config = dict(
    n_layer=13,
    d_model=832,
    n_head=10,
    n_kv_head=1,
    head_dim=64,
    d_mlp=2240,
    vocab_size=47834,
    activation='swiglu',
    norm='layernorm',
    norm_place='pre',
    norm_eps=1e-06,
    positions='rope',
    rope_base=29500.0,
    rope_fraction=1.0,
    qk_norm=True,
    attn_scale=0.125,
    bias='none',
    tie_embeddings=False,
    parallel_block=False,
    init='trunc',
    init_std_qkv=0.0159,
    init_std_o=0.00356,
    init_std_up=0.0159,
    init_std_down=0.00191,
    optimizer='adam_variant',
    lr=0.000389,
    beta1=0.9,
    beta2=0.95,
    weight_decay=0.48,
    lr_head=0.00319,
    warmup_steps=285,
    schedule='wsd',
    decay_fraction=0.642,
    decay_shape='pow',
    final_lr_fraction=0.0,
    batch_tokens=[32768, 65536, 131072, 262144],
    seq_len=1024,
    doc_mask=True,
    train_tokens=1022000000,
    steps=10048,
    dataset='wikipedia_en',
)
MLP neurons of a small language model. Each row is named by its layer, matrix (gate and up: input weights) and neuron, and shows model dimensions 128-223. Each number is 500 + 40 x the weight over its row's rms, rounded and kept within 0 to 999. Numbers have three digits each. A neuron's up and down rows have the sign that makes its largest values positive.
After each neuron's rows, "fires after" lists the tokens most often just before its 100 highest values on Wikipedia text that the model never trained on.

L9.gate1220:485537460541534506519530542542534489526557493511419541528581529511453496483518521506552464507464401504524460440471482462499445624527507490576499525448488547502495504520534553489447518554472507484462485546487520510478494513441525498560483518420463520496449506526465516515549570456507462498
L9.up1220:503472435450605478463557496498486464460533482525547532487491491538503508511469429546498575416540497524485481512497552594516531499562502534496547528519433486488494489519598497508417514587545487553566463521538475492514387507539498487476515504510506501546447520516469494510478471490512454490
fires after: "\n", "\"\n", "199", "200"

L9.gate2104:501423399535530503469497473461461470505502501487486456501484523516476521516528484511458532472471432535468475430476436540502536517547512539464557518487499475481440543489541508547499484529432493541481493471527480549432515513550478489494459550495529543565540531409451494539477456552539407471
L9.up2104:534495557380506416527558490468450511499557527469465506567497458494562507474474522464477550515519529556398482444458494469572479465472480520491580500484524531502496513536534578493541507517564520490482534449447500516529418564481454386542498508547488519477464530564481547503508453450459552524
fires after: " in", " In", "In", " of", " Cultural"

L5.gate992:471529452450521571550427561493480540494523494509530517495468463485498438445503441485492516464527460554456531558509519527466494522482491454506512484504412444446526466540509482542525519486573462521538476495517472520467498408555505504536538530532619462526565481514511404412491500489548580438
L5.up992:638477540495556534472486543475511480521467522478476483556517488500539474463488457472468548561470509575420477495543403561479481508505508524580481516438539443479484497499490424515506517524429526417491384526552487456458447481510448569529485483577565536498495491485479573494435501523493465493
fires after: " "

L5.gate160:481571573495529495485492422506511505455516529449483461455562477500487474564492435490547513448509491424573531539504478461533479492524499462494515556482511518511506448495520558432471491371497446523506507436491545439480522526584491445472564429486464475581564523543448507517442498525568517551
L5.up160:594530495502545477618488460558505443487560483493507477478526495472485503545497488520508521499530513397517484497510619550468567529527461520515496504489544491522513554456526577469535525505526504461458469477413487533473481510500506562444551506460442432564479445441415568485503477471523507516
fires after: " ", " (", " |", " |\n\n", "|"

L9.gate1790:451447498478520534503494574531495485476505499498499488493552507523423491471500525469441537545434515548588409553494484536502452541521535499467451540612471645545580506577488536514512511523531506537526474438490488533425525538514497511543481444548537511464435562475556509542551570523487578485
L9.up1790:478489481515405524569570535520514491532579585536447486511532445493480543560505469514510579579537496448470466470521547459462507528468447551510506532467502536492475458530484568520511549562469486525515528557472571411478448474508503481544525523510594484553506543492442576598433578405512497525
fires after: " ", " |", ",", ")"

L5.gate1644:450513575498499527484506468464483605549521483489505498463457559537575527513491440563490487523544436534521441496530481480503467562481472509558481435505488503512467611462480481485504504563586462511479506525535520515502475509509483508427469501482531481508540492542471518501467508552501566413
L5.up1644:539603476556520476537493466462491472490503484472503517498540437548516472495444390531525461539434540493527504531538517471496467480557473528495521506503515493461566515494620511518499436527410505494474554431530547471522499538570473460503482496545426525555496474480531508570490482513524475478
fires after: " ", " |"

L9.gate192:518451489605505582542510528488533493470578471472435555454507510417548465545563512565461495501485566499496568500466553547479517558520493511470462514510473418543553490493488550455467485491532467496551530449590486482446546536478470624517530526432516456583501516487463492498594509533552460515
L9.up192:507514479502457507482453541491523527491528475491493539507451475389541453515490502493513454488524523512514502484454565475467515495531549510495466535478469453522527478540453485457501521474459532464527556508554464545492547511507516566464508549493459504572505524540457535478543520538458471531
fires after: " ", "\n", " ("

L5.gate1731:498512531477454491473521451486496451553517563453503546483484535520560460497513474506544508554501489492505536563523509503542462469506467529477496520514491579479526401484500506458456520483515512485538399500507450399505552501470482460489570474461531544469547468576550506466524469508471495548
L5.up1731:595479515548578510535511451514555519458519529451477473452596499501546505546466470506483475510480463524538498444470465435467441532522538494515516530441499514527503557427568469556611547483520549432566517521588533560478528534505491481490464539515485463555479488530455473591475554642541497468
fires after: " ", ",", "."

L5.gate704:546469553468439497485435433473494538491433507468504560479496446435561462510523510527488501520526483518593472435518476515494526545502453441471443528562503457494545546474553438500467507523476456420509566534502522471535468539549493530500539493497473519503405503554491510602497528560514459526
L5.up704:508462535479503561497466436433467546545473480448538516469529489457534415515558466508513483543481492483521496449539433477486548554484481458521421519564468456486577540504539468484539453526495381470539553533418515530487526529535502542518536505515497511537399501533506514565457500535472448533
fires after: " ", " .", ","

L9.gate555:505504416424542540604518494538528470525496419508501496474488440556517384435522466481451454501544509490472506557473467536481436519486524500523491524540504543551498507486556469519561495547598521462474515567537456465476509415506515527460532503519493497494465469533495578533468530484513491461
L9.up555:405592523493446472534455484449460456501494560497491425489518518517557546536450541481545480458538506380551540506451497410446467488473485541525624558469428563516484480422476489507451520454469454512505508465448511472492463443479458484462543578499504495515524513529532459494482505513533493495
fires after: " |", " ", "–", "6", "10"

L5.gate1223:474444509507488496454496529483501509505493539449473508501479472518473486487457463561523418499534505523593538556483470473552525501552572511492524449448457511536478501510496529498480503481474486501510596492498461539517540436546485496473458451559392514470484506524530498450525602397561396503
L5.up1223:473497501482479430542477454486503586489508492541516503478531473503505492549516451511454480417543448466531503542467555467418476535511476478490538519436463528505541429483519482516497500553472463454462460547412506546512511570548472496483487505473469476489547480519509537509439496485470507501
fires after: " "

L9.gate663:450495432476454505526471456494459501506546535531521441492574491453531518456505506472473445532467496503492531538484499484544533545480484509463517476507534544531478481512541459488535450496388468559533474542496523503540496493525460543515511525525484475600482548473524550495561524501487583473
L9.up663:547472525513477491547543506552451535497485513445535426430497434451456554479526488475481517511407458488581498503458453489481474544544559437516485418513467544539505454489500526443450539556492496458548488515473496619426463510485485528444495488609437514522451511489521533567481543519535462531
fires after: " |", " ", "0", " –"

L9.gate451:549542513490555548511467516532520477509500467542501492517525515503532438567498528560495530534493513505512624539515457469464528522450541525494505475490475482491541477547463505493529441442456462504468440518501504496447487503498425459534518551511372503469511499497491555552431483541534513539
L9.up451:560546484455438461509468454528552518528459469532539517470568530468478535524484465530454501523533537536535519503510491505482527508499442475534480516498510520486470446476519469486494527502543481502538466403479483571515516467552497603508503515450562525539467500492474537518449550581502455536
fires after: " ", " .", " (", " +"

L9.gate691:544446481470483533491611548444526484427457441511468488504518517517508415466507453530462473482550486479437490497482481567516434538492504547489510538490494472491528510523509504471529480484519442524494543503591552532545461480517457568566538557491592460484485448429500485442451485437553478444
L9.up691:422495563471473486438532467498457479531446532545534468446513544524573473495528532491567502494462511509476463499438448515530487475500441545467487534462454505529579415409475523597473424494485515432479530468493500524466409540507561453498511518528547495470397543513501481497520459502531437513
fires after: " of", " the", " in"

L9.gate1520:541476476490533566506443488502474491472504564521443494465505431524512493524510499520465566485548458512496460553528484478480512553505532541538470548530487434454489437464555522540464487544551515499427492515467509508531441466502481517472465473454509470458447528502468442553500527485574494577
L9.up1520:475528544457479461531562426478480529575504437461523494461483543523492610491493544522496520430505530446470448480440443579507463485466497558520499541447522484427470459517561430514519523496471413517483531507450437438526530514528501431472461488527474471430458509530402560468460547465475456531
fires after: "."

L9.gate860:558431546473544483535471491512526494483549502449459523524541488442568541581448403483485557461482518493592532579513422560468459607514435523527490519506536510521524461497481478484525488506554530502549499502513492516422557552514504478471554463460479531503470541539467537556491482547450488607
L9.up860:620485439509521488485549532527547468491404492549437501494515581468534482468600485481523541474497528529531449497500486526460486470552506424478517533541548453507472479509530461486444467573491480574546499507485499540533514529489492545525513452465505464508525472479504473489411560548523447455
fires after: " ", "\n", ")\n", "|"

L5.gate1196:500404558517422527551484544518480525503489519558486488427467467512595489536456498499467481479436440457484393540423424502561520506478513480464484512464527556513571522458504520580523494479515536588514448536534519497470508513502488522477557442554482484568572490577558469541584564495575537464
L5.up1196:510458528506511544566467488503486474473499467442481537494561461472553506524544489516519448535491417445444471502527476501459530510483431494485470492480531489460508489552524497508574524457531495413573408527551461501487524564463481582478545493434485486497531435536473520573536533515561509510
fires after: " ", ".", " |", " (", "=="

L9.gate437:529522419517498561529506501522484473455537487483486531535543455508480518486527485441508513523528491506435570572493500523530524623502533528490463476427518469493515463523436506466531455496459509484524501572556494569477565525517407480429469496493465479505511539467471480487502541457550551475
L9.up437:475516520477541515522557538555561519514540475526478520475553425516482476513480567461425501470576572557528421482504388467536493476405492578492525502433530462560472441528466473519469498517475429517514442471528501554494499430547530507560527518471547499454453544544512510452395537541525426510
fires after: " ", " on"

L5.gate951:485540466496486510520502441494505570452453563485474467449439497531528509484434491505523540459395487497565526467544521515535488566525540514583477537431417467502515464489521463502437492536541478463421534517499529532560490507546417535460520520490477562402478544532468499510490585578510502421
L5.up951:549522532528535480448444547557528530466556502470590487580564461414575484546492496448486445446489490526505490527427459489493503494462512439524454511471515441509462495444496468535460506469485488495558402502578527485547519451440499502403550502498416487527480478467420517551510559521579503545
fires after: " ", " (", "–", " .", " |"

L5.gate488:485501489497594567474466494405495549520468509541561519474484513464487503526478577468500559519542465470463508539486548443435469539433552471447506548505517501518489501519474503474456500505494514457511430496491462498542455477482481465505475451507467510465509526538574468473510471485511494485
L5.up488:501525526524464448521492411463535531480472456595446482498503489470540499558515570553504449495474531522538562514512523478463497512489523488512466480484474438507561530491422508472575497483521429419466436462530464475481475538563512568567426514467410511493442474506469529628537528503549477556
fires after: " ", " ."

L9.gate1132:529462522517569509535491503524527523543471461506466526554486521493532408441465470516467538476559426461545474494472493525495515509523446448581561517514468484521477466523489461503476474490571531534522534486456442515539567547483453518493488454460460519571525504565476473463491496503445545563
L9.up1132:502429436446484519492483440487474535516458461451514510482474549456520516514470499479464554503454550561502575460497465498465422574501560468473500485477527527507532458456462465483540518539559472480513458601579579499416450462598448496550516506451491442496448497492486464514524471552550471472
fires after: " ", "|", "\n", "-"

L5.gate437:503572491551529521447483519547530540469584549471519492505487510477501464495485497429402525487415502452530435467552487542509438488488481498509430541490485553466493486557465447492561509570444516450485451453482458412468554507577506488503522546546487496516592511519501598517484582528591499473
L5.up437:523466376479477509592526431510444520492525423535549479439467420522468520473498501458540503509423437557436451408506489485519479534498432555471548497468576480536551474459501588470531580488576515449508446471478521524463499553550531535408514599487555490583468479498506457555412460497542507464
fires after: ",", "°N", "″N", " ", " December"

L5.gate1785:546496513490523520475454459537559574487404515541457523453454489529490516484501526473567518513482435476474502472492491492474365547511492550389475490558519458463527461507451440457527555567488570496574524480497588531526494480518522418485507477506470514532436556515466440383475484489484506521
L5.up1785:518510566571453474511533470501490477513568437518465540535494549521443481531444518505490468494491520529476437516513590466516557525515430461532513477483512430476561516482482488530448405530528455536492521469502470511552477543431510520518487477525501450503412538490440491553508507501537462645
fires after: " ", ","

L5.gate214:560447422538516467483459528478524589511474448524472464447524469561514546451489483499483478496476479521498500460523518512503517521546537507463414496512542512503529466431593418405548415499480468500503458572523490489530491532497459507453453537519509453578533500458487475518528499500526480494
L5.up214:503516489474456590495483527472509568473524573533552513483492506488488491508529504486484506519628586485521547460535449545519479485486529422462543548547487581551501503509476446516436547412501444492545547510400532567454507439521502471503497402550467476484501529530466532478518497468434564464
fires after: " "

L9.gate1016:483425513574516458498499568463590509540497418527511606554518422519491525534541476499526508530448391447472415475425506477486455518533437514499506513505529505514492494520543511505470451475550513490498529457402557503474565447523447526469580514532434493549533558583407468471433500618492513479
L9.up1016:482487495447479513477546519550390490501505450531473528416524463488475486500570443474467482470530488517414517469483518512473593508434462487471451516573528500558594507530575550542470510514474523493530505559486542513466576540524533513506500497520436493500499458571522480546455554467532455470
fires after: ","

L9.gate2162:527526542490502506509478458481557546579399502532491434556500472531506493536542473520523582527524587479478543470560507476553500496468489569542503560505466519527536518543570585486473467488488547456549517509487568490454567466496464529553554537507387496519482499521502564458508437466516586457
L9.up2162:473560562538536491493542504515459506509506531476545516501451410456527466445490474527502532494430499575413427487556513478537497503464542567410444567473476542527515459508538533404466545462502554488495442523531529584484507489503533505486523498464465473466461580522483492520467491528555519466
fires after: " ", "1", " until", " |", " on"

L9.gate686:514516526494596455475473532526539488506534485530516479541520538468604431402497465503464545554503476486496527513558490551529453592476507558457430486498486455493457489412538578475560564555555471506614429557469536513397487468526444486539597456445477549581542487502489483420481486456467521489
L9.up686:546469501508464463543532527512523462541538491547491448541501551508564516491485477508520503519536478571478460518463495566482549523488464578563501487448506495582428481482464531459579554532491492530460447556534506428482499544536508521480570503430495530414493490469470488472471516436561459505
fires after: " |", "|", " "

L5.gate1393:562513444513522541501490490568526472503570465520463505465438446517460444473530494434540510460489507485479495443522484478500532625522481465470489504485506421546503466519562445473527516515560475463504482506526547474523474500486482539447493480570456447470540474525517510444475537564509545454
L5.up1393:522580523498500569511560507556481563520492481442447465455458573524500525533559416490532487553565516552471490475508460446486539519578415478497497539523481513565482489496438466511504494552508536481564501494476498489510578569499488511469577548486552428494503490453419515494537519555550520448
fires after: ".", " \"", ".\n\n", " in", ","

L5.gate1343:478546577465437476500501543534475593516500518476525511553484511526411468418439488521491507408471398445448445503516459461499518465523470471509560530495503487430508510506454486440537444517454546481499509522457497480442532564571464610455524461490469510562564420551540491522442450470499460448
L5.up1343:490509437469487464530594598527515422537530470491478467492497521525369421468590484469508543469504446448538456411499541507514491487482512486595504450452527484480529471543484524520504488496427519532447503424610555443555545521548503594550539497556565525518493478532516547539565503487508485498
fires after: " ", "–", " (", " the"

L9.gate2079:497512530527539600535509443593463492492480489474472505535482443446490422482526586466450464480473482499529509503505514497516492563524461581522480500504491574503486483579473529499478512498529504534546466491400524551458521451506523475521539465492472481502428493504553453489505560489473491531
L9.up2079:503539485484419473491563515526526537462591458474544518491437523502461507491474516436489490536422388422505532481502538466475495485517542481468467479449463483490421513426461427466489458423500560563577498514504549552548533530512476494531496498536466425561486551530475483579466509523407561486
fires after: " ", " (", "201", " in"

L5.gate1816:571472543541428491504456513489462600506465474419489593524473544531510474438448497529518530513457480583547451499467469545521520512485517536414487489538485502473593480500447442561545509495476466476545486489497556452491465451557530506472528544534468442587506455501528546500530399458518475502
L5.up1816:478548539425470536430489525505498477525531486505489483457483494438469455441533501548482458523463457487463504452454459451445421525516476503548460533551469523438582483595547494562485467509499459454517482509500574486520579522528487504517498492534516491455549534521538522507551460526531416506
fires after: " ", "–", ","

L9.gate1489:499493469573572513535548403559507519491453454442466452548484539459555526513505505498503486525566459568537484488444611550524470513545514506493571521449525457416476487512539543486487474535450462495493529511509503545449544517501485442493532514537474568469491538435496502391464505520561536481
L9.up1489:462493502502453430511538474518491489435413502488513589518470486502443556496525482420589505462477488484488528431445550420454454507479441572570536570495537529463493523446553511373505446458548525420553507468559505492555517549467485469448604563577441469555419518496408565438449498522490523484
fires after: "202", "201", "200", "198", "199"

L5.gate1856:456516528461437430470563492465503525456525441511491535532490473488537499462518502449491524465462452482572440467465476476460437529457438515528541418452560599520522550512533468529531436532481516450593442603399496451531551519499491480502413521479501480495527538507574469471503505535501516491
L5.up1856:533592566526496501526439533558526452538450511470502584467567492441477501582508525543518500479503511552481540472509552494484561523522529516423451526584418562511449482508458445496528506485501531522464546537498502519464544473567473540476493536495487516445572522489536478568504497539439504486
fires after: " "

L9.gate1663:508507507587443557516482494595516612519505531547489486435545506488439488488547465488449500489446476432496582527418468499498413515463443549429535542530496445524565484422442529465523450491547485420550482460466510487501556434524502470502502536521519458487503474498474466480446546579501477546
L9.up1663:474431576498582569473476570527488508535430569583498532503539539487459541525508499563610488479473469496529489407468482550466504501494518501494519470465535457492567453474498544469463541397477496512505452541524493393538507510506477488481557500537507523489496506571434516519602479536487442538
fires after: " ", ".", " |", "'\n", "–"

L5.gate1373:547405445514522585541421548496522554526498505448475493473551483419550476483472493486457495508448456448531541523482496528512461583465440526520473496502529473516525467517489554494520453522587484503483418479563461473483528504506467537497483530496472484486481509488502465502485531593514549573
L5.up1373:470513445414529482481528534546463562480494453466506488501514487507430475438473474493488483482492436458486491557490496570474487512490499472464500505523530462448429464508561536512555535507544569451494473530515456531459499498553512471498455428528418524487588556567546498506538519512521554603
fires after: " ", " ("

L9.gate2131:531497446468504425500444570553505484502482517492483434538489484544492505489470540488473545478549577460494523480458531515491534504538480533453468519473487523566495505541547632556462482497526496556588544479391500521457478537477503505561564496460459575535549505459453506436506459515511486488
L9.up2131:487439525467502480508532459562466474463502540437505481525439608534576490492542434490478501490459541490458465447433471426462486466513556502499444543500578567507527512489578544451522516481503559491549521539470510570483508485489506468477524480462463552546517404506472467541467527447560485410
fires after: "202", "201", "In", " In"

L9.gate1120:526466477485533529458441451503513484529454526538525491436491533522521465545505500481512490449461537453482483479489501488538481510480579485478500473454524462458573496448509423440440455438459491491494405536496434549491505512583453455480589468496459489525479484504488494511518569416527503504
L9.up1120:460550508468464473510470461505533543514593522516515504516494513501560502517532482529490438483486529476480469563509441448478402475479482458475510538519487522562492460460488526464496495451557516546563491508510483489421455531501537500441471497488486472499485451493462515559551526473516505492
fires after: " |", " "

L5.gate705:497492454520568558435511474489537401525539535484462477530550534522595525515469495474468559469441519489499503490560450511517534516467500466484520548584514520510474504539504470500518495498471541432465419544541524533458504473498495498498540498495508493462481415525481523496502522503598419525
L5.up705:418491503585452495455416482483441488447562531526481522483557485543548580478545535477494542407486462490551489468488528511492491517492551487462574530470473438534493520496502450469524530522407537523506492523506459504481470522514480479482513453410452491451517538480506549487515522461548391430
fires after: "\n", ")\n", "\"\n", "'\n", ".\n"

L9.gate1619:519488487438482486417490454500452551528475528436451461470526509514491517505527549513570493547507506455504548573477474528478468552568501454431485460535506452490494441497465556515553478521447443506535467521468469483435554527437515516510475530487509469507512528512451517502534478434474586501
L9.up1619:405512473524471550489506531476463561509430530552482528532496547574475496464546486377510501515436484528503519499488503542502454475491461551456544520461563555466444453526536484513504487515533461435461547537468540568513491509428514458506469521505497499518495521523541490534520512480472551492
fires after: ",", " Label", " United", "200", "199", ":"

L5.gate2045:499461521506469531495414510507523497537499449470468510500551397476559439577520510537513482458503524471504457538479473463524467515491471499543496481466445543436480492501468517494517447511485398504469425504523472413471602463553469518507553484543498470487518452513512515464509514532638429455
L5.up2045:422462483490568499535518459491450494505442471568583520485548536504561530510511507468440471443562466496531530508484447500460505528416552450476610457515529502502484453478537576540470583450428473466524481483525505463541495476539496547437507515441485432506522481510528511492524540492583429512
fires after: " ", ";", " |", " /"

L9.gate419:509543499506489475477467452525545470543461454459533564539564461524470474498515506543580541458518496552464492563472430437472516555453485523572531473542451425466482497501570475551485446506513485455556504532530486481482515535499441534530529488538438520466518525511498461474594473529518519496
L9.up419:517540503540461501418474412510562531532501508482568554483471517482505563555578525440590491485490426555519519482504505457552531486547451537490468533539511507581478480537484508478510435462463494483460506540514513533447577543504482504529469491513494589534430470502578478488480523536532481453
fires after: " ", ".", " |", " ("

L5.gate149:506544493462493512470433505458539492498459540486477460511488490511525541435526490528522462478486539485520486437475497528521561473567456472472473489462478509473497561398484531464479456469501476525463491515472518577474568479526476504516536543461507520502546559491545503557474473570456479460
L5.up149:435497516510476509494525436490562454507577583533521519461554474494435576425492512497488523497514471488479568516509494449478512464486479508433552504546531438572535461433509546451473483477421501487476531474517463502453512457530472507473533466513472467507472577480489523561473540518547444583
fires after: ",", ".", " in", " |", " "

L9.gate631:465484480507473470534460504476517506564472461539574536516544525502438477548503545420438444543445511494496485547498435476553531450518461474544515446453491494472590569516547484482541474523470569506505512528418503519496528468510470478636441438509466480575550421501481524541480533530445508440
L9.up631:448538466576519486516501501536445413487511431540483490417541468487523505499485472506497513493545432510463489455473435420464526510585459537486494492449516478531535437468548502554500552511527518499461518511523483492511421522439503534418545556473520527524511534518509474560468499473490497471
fires after: " ", " (", ":", ",", "."

L5.gate1169:502496462488397451465566530496556543530466500536529537528527507616597551537476472446538465487567501531546506536427480527492519498505487473480532489522509551534530505483486508514521527478590546506497538484540522444484520539485507555417500432535468489503504465542516453459546548532478581526
L5.up1169:502606377481508443526540515508495395454435540458486478474550436528546485505473477425506456499485534458493521499495555476465471479494526527518528565563404498512533502501472474529537535479521520458503510530565509475523504445498472510517459476463448503505525544453544476526414619486576432490
fires after: " ", ":"

L9.gate675:522509504441534496511481463488385535468518456499479536451511466445501475522491533492534409532527569555526442443558509539484440500510539490466518467489490510467532504508545571577538437515481535474460526487422539456566578488602494475578518526497499510600508459485478541462462521463503511486
L9.up675:430509551495473589515545477544524460476527462475569466611570498534469511434503457503490510516531534475394489431490433481460494492570504495450522556421537518447469536461492444512495549545516491490461490490460500469452485576531514481532510468512480495576480527588472435572459552468434470472
fires after: " ", " (", " |"

L5.gate896:514481565496477465472472482512523599475511516531540530481525496508508537439520514544543432536497540568558466467494544486533500437488502527502459472505514522541484635495525512441522437506507452527554491516465492534535535506453478505498428521505533538493486546504473426512549500532494517477
L5.up896:497485466536549473484420477526523522490518537543532567509526447502519553435494524541491396565430504534541474533522530536518522543444511525466511499509536515416471502508518535508504447454441487445502492500510513481540522562417478478475482469491391551499517534509509519553555471511496541455
fires after: ".", " In", " a", " For", " in"

L5.gate1316:521507509468488391448463460534513551494534508434508540447459517420553476506493473494508526552486515542489512533525537524487563495449488562523437529522487526489368491544506520464490468521469452520524541453516535546536541574438466601492393517522486515456523465436520478505587474410550561521
L5.up1316:511470498494478477455489458466524486478530559449488550470487465422513456512430493492486544509473476534520535497547562473496518529481532592526485533524445471531438484499471504526503487455469490507502544492548537537489489528454457564437493487462513522530563532459480552536510423492570523537
fires after: " (", " \"", ".\n", "\n", "\n\n", "==\n"

L5.gate1095:536491492532462572478442402471502531506416553469477531501535483523539467602488549471521556514496492497496494408566554481509509504507503568548522513409569525516507464568513505524522485522493420439486605463496500533535470454507472529477511495546492544449390519498496536548481547488532481483
L5.up1095:559463511506550578457497457509531508505556490440502510486431479458523478489491478512467467421445504530453483491548516494526540560462533510491425499483451455477502477460505483543475509521524444464509499531468472502512508444535481497495512454454471473511494448483513493581584535495549512508
fires after: " ", " (", "–", "."

L5.gate1205:509538392541511537563496504487423512480445455547483513483516459548432499536531499501455500506643483540497484534551352523579522558503482519473461519462471454517512502557481589534575417468510449499444562514451538535412479471478466550460449447432488477544489450468488584538562533481519456476
L5.up1205:597459476469526520407495465505539500504548543418489480503513509525526436489475512416528470509462528535565537541463480483516508496514401516520465519525518472516581462500502527482472492447458511423476526536458514495484520489475482563492563533434516447530476501524496514527502530517422478493
fires after: "%", "\n", "-", " who", "):"

L5.gate1628:524566506479441511462463505501553473514460470522501504499520547508512545555503544525537539499527468458602540469526469546485437475538451513475527508534499496451499535547509526506484522561490447496457483516481547498500508488421477448497464554557556537483529439472509512526515431442539537472
L5.up1628:531486509533444471478467481514473574496454495423556551496597483457528505524521513500488450505557518519499454520550466540511562539509421534476485505548515464460519495525515421480460432515572484487522466519475509515501530513531499514451496508458457505512474539513525460546464510489512578520
fires after: ".", ",", ".\n\n"

L5.gate2211:498548460434474531481526477500462549507460548546465571525526480535445512501576474494514511523522557495542555469418388500500514477548485466534533507485499583540468500517438479453484519476575437510531608438381506480540491508541483444471535437593503472467480443518549497466496508488530534486
L5.up2211:523504486514403537493494504510508505477451470514450487549595501509574492547513523480548469593515475474464587522454481503543454528495547547501492526449499458455606480500550460511494465560547461445559474518521465510523551593534570486515501559564442500533439510527520483495469524576508492521
fires after: ".", "–", " "

L5.gate1759:584458476496540507456486446515511497527557525433422499473564513458472436432566494473473527515442527583571568535479519499419520496513462587507491459545504438545442505463538495542495480578490511472514487515444470402507497490566508481492497488493486476498506535516452547510477495559503480544
L5.up1759:526475471458474540444465467481481477514469538519542565564492458467487532511435460496554530535441446430454500475494508471559415515502545483503455531533446467514561464506489448560483579560448479494436506462417541532476410462500488452593486495499558453516511479481467543534521532461585458511
fires after: " ", ","

L5.gate1361:493457530487553556551442433462439508546514516487543453454467459409436515527516471538535451545530438473512539513489441543494488484491405491433468470502507397474506548433482499468547436551515517504530480516496495520506592584474490534509502526495542547476468484522508536596482474537486480504
L5.up1361:512506489528523506502370459480529499461498515547497502466470477458504512488504492514583510495483452494549482468481482506529478441492557485497449528517539424528471477420481475511488522487449491438549496519517515545560515552499492483562510493459569500493446481518448590534503511563494438537
fires after: " ", "."

L9.gate570:458536467461516569513532471432458550553522500484448459533535461510481534486535491524480537466477498460524540519481438507467507586526462510454492552498454491450464505478431573506496518508529496488498405471414510494492517602421494544432447505465523474460451544580499456464490549531422526499
L9.up570:488552478568469493558467461470544509508511540509513524419441442474442461593470507526550480524542510520588545563498534474460492541453528571464465510569477470486523512421561472513525553515458504479482534497481565518544469461493510507610501521492489505516514499498532446519464554468477459583
fires after: " ", " (", "1"

L9.gate893:497463534439468540524526485453498488442493452501515541536502458491518480462556428533475411450511455575487443581462404517429485574419529505485486510501464541479507444516536544555504519499511527482440485507573483518514458496527515459467537434477517470519486446505468519456463531481478510484
L9.up893:467509462480507539502509454456493457484490487546487421515488528509566479526500514543524489465402492477463587483525530517467492499467526500499447526452478560538554491476624503466585472466509581539484459558509516545408527543479467546448449516492533459498475560526501490480486518534522520416
fires after: " |", " ", "0", "7", "8"

L9.gate1751:458471595538535559451470499504505548511564531465470482545512511546509513490497465531448520516492522525552485494460476514464512522478492495536422425446511538541555467560545589506547453468463467519387470540476517520516468481488498536449471508459500498517431473500558483442500555517570532459
L9.up1751:513530546531515468469480533448463463523562491511526499457552482502494466478463504541516496481500504423559446483408513493502559503485464508466556468495460466497526536383486457513524552442417477526482568585508539520579481483586544485463431513504472538487484544501501527516435571541478459534
fires after: " |", ".", "0", "1", "2"

L5.gate941:484441518486493537596473533571600521447453491462422523531534463545520491474540551440508484531509442501613484543469505566485474540473479536526509553454535427449462502491516484464524541434536502498460498485517555491488465442495460511497483493478514471481527574504521447530539548515483505587
L5.up941:490448520523456529538511490504547519511540463480498530532521503532516505501450512450472488523510440492496471609484543558528492493487537545570546513459533474451468494461560477548508505517466504514512468506547544499508468473488482549530564443476407429541418630494482465509543503512595525538
fires after: " (", " was", "."